From a checkpoint of a small transformer trained on Wikipedia.
Size: MLP 1792 squared ReLU, 21.6M parameters.
Architecture: RMSNorm before each block, normalized queries and keys.
Training: a variant of Muon for these matrices, 4735 steps.
MLP neurons of a small language model. Each row is named by its layer, matrix (down: output weights) and neuron, and shows model dimensions 298-361. Each number is 128 + 32 x the weight over its row's rms, rounded and kept within 0 to 255.
A block is one neuron, or neurons of one layer that tend to fire together. After each block is what it responds to, as a language model described it from the Wikipedia text at the highest values.

L4.down152 [148  99  66 130 140 144 112 116  94 120 138 180 104 130 157 107 155 196 170 119 119 179 162 136 114 145 148 160 221 113 132 145 167 167 147 186  75 159 170  98  99 150 134 118 126 118 165  61 131 106 186 191 112 135 107 175 142  71  72 109  33 121 120  93]
L4.down334 [146 116 111  51  91 120  76 116 125 113 134 168  69  80 161  68 154 139 155 113 131  67 111 132  98 113 158 111 141 146 175 115 107 137 132 100 127 126 131 167 110 143 113 101 125 121 164 160 133 122 133 110  87 106 179 218 104 165 150 139 102  87 112 152]
L4.down705 [183 137 109 156 107 143  85 107 149  69 115 168 101 115  69 169 105 128 156 159 163 181 130 117  89  85 140 121 171 142  79 135 121  98 122 155 174  98 134 146 112 134 120  78 110 109 110 103  77 160  90  96  73 172 164 101 160 158 146 133 149  78  99 123]
L4.down710 [183 122 158 170 110 159 128 209 138 130 128  96 130 142 160 160 153 124  75 166  82 173  92  88 146 126  78  51 123 146 136 144 166 125 113 103 139 136 107 205 118 120 102 127 131 110 148 114 136  93 128 107 203  94 141 147  97 181 141 143 132 145  89 126]
L4.down1136 [ 84  99 176 148 118 116  72 120 119  74 149  71 141  57 121 134 160 125 150 148 132 199  89 121 127  96  94 134 136 146  71  84 112  86 119 112  96 111 130 106 137 152 177 152 127 160 124  83  78  82  90  87 148 116 188  94 138 141  91 103 144 205 159 100]
L4.down1468 [122  67  97 132 107 129 135  75  75 150 129 125 101  79 150 145 150 124  93 162 150 156 187  83 100 108 145  89 114 117 115 113 174 169 101 138  99 176 134 121  98 120 182 138  93 204 164 175 103 109 130 105 121 191  98 137 108 122  98 102 117  94 126 124]
L4.down1508 [105  87 106 102 131 160  88 126  84 118 197 146 123 125 117 133 132 144 124 115 102  95 119 126  87 129  61 108 127 129 102 126 125 117  83 205 172 124 127 139  99 124 149 116 163 147 162 149 124 137 135  83  84 122  56 100 146 119  83  93 183 136 161  93]
L4.down1552 [213 100 114 159 179 133  85  68 138  95 146  80 127  66 122 187 145  77 187 140 160 153 120 127 105 105 144 105  99 151 109 115 200  96  88 146 114  95 131 172 136 141 125  85 125 136  96 103 135 118  80  86 148  62 113 190 130 132  55 102 136  85 171 129]
Description: Alternate-name lead-ins. Tokens that introduce a gloss or alternate name, often inside parentheses: the colon after "Japanese", "c." before dates, "lit.", and "known" in "known as".

L5.down455 [ 83 134  88 157 137 187 166 139 116 149  75 149 147 132 140 130 108 105  93 126 133 188 135  93 134  80 121 120 152  95 134 199 137 220 132 189 167 140  75 135 125 136 174 136 173 154 157 143 124 191  42 137 122  73 147  83  28 107  90 132 114 105  96 113]
L5.down756 [146 121 103 123 112 184 123 151 121 109 203 105 113 143 168 100  84 203 165 118  90 165 122 170 112  56  75 145 136 183 107 108 107 164 103 169 130  54 174 147 176  85 177 163 147 115 181 113 158 152 141 160  97 156 160 114  96 127 109 111 154 158  82 117]
L5.down952 [152 139 123 115 182 116 127 116 121 119 142 162  62 174 147 129 123  39 124 151 140 111 115 135 105 137  80 111  86  85 133  94 129 112 138 142 172 109 129 153 127 107  99 119  94 114  99 131 100 105  98 123 154 144 158 148 127 201 165 155 124 135 158 120]
L5.down1024 [179 121 108 131  93 124 156 182 119 147 169 117 122 199 163 171 129 175 118 162 103 111 116 154 148  94  98  91  70 107  47 105 118 106 178 122 184 191 100 152  89 196 128 117 133 111 121 134 113  50 105 157 141 164  83 223  96 169 139 146 176 120 150 138]
L5.down1037 [163 127  94 100 145  93 164  77 154  44 202  98 133 121 142 166 116 120 113 156 121 131 143 140 134 103 198 148 151  82 125 167 147 143 149 156 133  75 137 183 145 189 102 170 144  97 153 105  94 180 178 113 105 117 162 129 143 111 109 123  52 158  93 108]
L5.down1110 [160 116 127  64  79 129 187 121 123 136  66  94 161 134  66 151 148 160 113  93 112 154 126 113 150 131 139 121 131 115 170 183 123 112  88 192 155 133 134  89 136 158 183 113 165  90  48 139 155 161 131 129 106 136  94 142 129 115 144 133 138  84 162 130]
L5.down1180 [100 118  29 120 184 188  85 135  95  70 133 169 185  95 125 108 128  84 137 111 152 120 143 144 128 101 151 178 120  85 144 150 120 120 127 147 136 117 133 112 136 138  89 105 113 128 136 160 115 125 146 151 138 139 152 165 166 142  92 180 143 126 129 170]
L5.down1592 [100 177 193 141 119 168 121 133 118 173  86 186 168 146 186 114 161 187 146 146  76 203 107 128 115  85 156 147  46 151  91 170 139 145 155  77 117  68 134 152 143 143 149  85  85 146 106 124 148 130  83 104 197 115 124 157  89 146  93 150 118 166 138 155]
Description: End of lead-sentence names. Final piece of an article's subject name, or the opening " (" right after it, before birth dates or native-language forms (Abdoun, Mirandola, "Yu and Mika" (Japanese)); weaker on scattered mid-word pieces.

L2.down1096 [134 156 115  94 214 209 144 118 126 149 147 168 139 177  89 158  91  70 118 116 135 120 108 146 114 122 106  99 121 116 120 130  80 121 187  84 107 151  98  79 150 183 174 121  96 113 144 162 142 112 137  83 145 158 150 131 134  96 134 141 103 140 154 102]
Description: Table column separators. Pipe or semicolon separators after header cells in Wikipedia tables, such as "| Name |", "Writer(s) |" and "Driver;", plus occasional "both".

L5.down168 [ 96 113 114 164 116 136 158 104 138 113 136 131 162  79 118 158 175 148  95  94 190 157 100 162 135  80  78 162 118 123 141 108 120 131 113 151 117 121 124 111 128 168 137 116 117 147  95 142 158 165 114 112 102 147 119 113 104 151 121 136 118  33 119 140]
L5.down714 [121 154 119  62 156 124 149 116 146  92 179  94 127 130 144  65 139 163 120 103 177 112 164 125  97 163 115 110  85 147 141 136  91 152 186 162 153 164 127 123 146 182 162 169 119 104  54 106 138 122 120 183 146  93 167 109  95  83 143 146 105 160 193  74]
L5.down817 [118 175 116 100 139 122  97 135 103 135 107 162 133 142 124 161 173 129 136 112 181  95 138 141 129 157  72 100 159 146 108 122 130 116  87 150 143 151  84  80 103 119 129 138 153 125 121  92 118  85 114 181 143 112 141 156 151 134 127 115 148 163 149 112]
L5.down928 [133 174 129 148 149  55 133 116 132 108 112 119 102 132 101 177  98  69 123 137 114 116 182 189 119  68  87 170 160 105 176  93 182 158 116 112 146 129 126 107 198  97 123 136 197 140 111 175 133 209  69 156 143 153  97  48 120 134 120  81 181 174  80 183]
L5.down1200 [132 135  89 114 136 167  86 111 112 119 127 161  93 194  77 154  97 135 155 156 142  88 134  95  80 139 137 116 163 137  93 150 145  75 169 132  94 155 162 158 124  92 120 131 115 104 109 134 125 123 168 163 133 124 148 116 130 153 171 111  79 142 100 134]
L5.down1212 [106 128 131 135 121 138 116  88 140 158 152 135 138 108 155 111 100  75 160 124 112 140 107  88 125 112 113 130 132 171  81 113 117 137 195  72 166 126 112 146 139 179 138 129 156  76 120 111 171 149  89  71 123 143 151  89 145 105 117 149  72 164 108  84]
L5.down1550 [107  85 117 114  99 125  97 129 111 198 127 146 114 178  92 136 117 149  95  98  63 153 135 108 141 118 124  98 145 147  67 173 120 126  32 196 186 118 120  65 154  94 128  82 118 166 139 127 131  84 139 128 114 135  98 137 149 111 163 115 140  81 114 119]
L5.down1640 [139 140 124 138  89 123 163 110  94 136  84 152  77 140  75  88 134 133 109  81 106 112 135 132 114 219 168  79 143 101 119 138 103 128 134 138 150 168 151 172 114 111  70 117 107 150 141 129  94 244 140 166 106 170 140  76 121 133 109 109 175  93 146 102]
Description: Table header cells. Tokens inside column-header text of Wikipedia tables and infobox field labels, e.g. Number, Peak position, %, No., Melting point.

L2.down795 [137  68 101 123 116 140  90  80 100 159 173 136 122 130 102 155 132 141 133 102 147 139 111  78 122 119 129 160 126  82 202 103 121 121 127 139 158  93 118 161 103 131  93 124 205 161 146 119 143 109 175 109  91 127 156 151  84 162 144 124 166 213 215  71]
Description: Year-ending digits in dates. Final digit of a year in birth–death spans and full dates, e.g. 1916 in (January 1, 1916 – …), plus table-cell | separators and "when" after a year.

L4.down197 [ 93 156 105 191 120 118 141 116 109  91 128  89 135 107  94 148 130 115 142 187 116 177 133 115  79 105 123  58 101 140 126 111 169  95  57 115 104  62  75 151  90 110 147 185 141 140  90  49 155 100 108 174 130  99 147 142  93  75  75 106 106 104  76  94]
L4.down301 [135 158 183 126 134 112  85  49 115 116 148 169 131 140 136 133 173 141 106 121 134  90 135 120 101  73 124 138  93 139  90 100 100 113 114 169 149 213 105 119 155 126 154  96 120 192 124  90 117 175 113 105 162 142  82  94  91  94  92 127 147  75 172 120]
L4.down537 [ 85 172 177 103 102  91  96  90 108 134 152 148  91 127 128 170  88 114 129 145 177 146 152 143  87 160 174  86 151 132 149 198 149  62 102 118 156 146  97 109 160 144  66 107 150 150 129 152 108 165 118 137 131 155 164 148 126 128 117 101 137 159 117 144]
L4.down690 [ 97  82 112 172  78 150 150 118 110 108 185 111 136 122  89 127  93 172 158 124  96 144 119 144 164 105 178 142 147 107  93 135 161 154  73 172  77 125 116  89 117 155 105  54 200 109 157 160  95 173  96 138 116  73 185 151 139 121  71 106 179  93 122  90]
L4.down971 [106 106 111 109 136 162 112 138 217 151 140 139 137 110 129 130  93 146 187  50 163 144 137 165 146 164 104 119 146 150 126 107 162 123  87 111 105 157 135 135 168 202  86  93 124 146 164 166 120  96 129  92 125 129 128  94 148 122  65  94  78 201 158 111]
L4.down1109 [216 137 144 158 103 150 145 152 147 157 168 129 109 136 161 140 136 118 124 158  96 107 151  29  25  91 127 124 114 131 151 122 147 116 153 124 133 122  88 177 120 138 188 140 167  97 136 117 113  61 135 105 124  77  78 147 112 164 125  93 131 116 224  91]
L4.down1119 [161 135 108 138 139 128 218 180 150  99 143 116 130  79 165 119 160 112 165 132 141 119 119 112 137  61 127 128 154  94 129 149 129 145 152 102 147 116 134  49  91 157 116 124 130 168 148 133 189 115 129 138 149  95 148 143 160 175 157  94 192 120 102 122]
L4.down1137 [ 88 110 174 115 151  85  79  80 114 131 136 102 135  38  62  62 127  87  83 125  24 153 117  92  99 109 149 104 172 100 170 139 164 161 110  75  98 137  95 151  93 111  91 148 138  80 160 147 131 153 137 132 130 117 125 159 175 196 171 104 183  94 161 102]
Description: Table column headers. Word pieces inside the last column headers of markdown tables, such as Ref, Refs, Source, with weaker hits on infobox field names like Network or Longitude.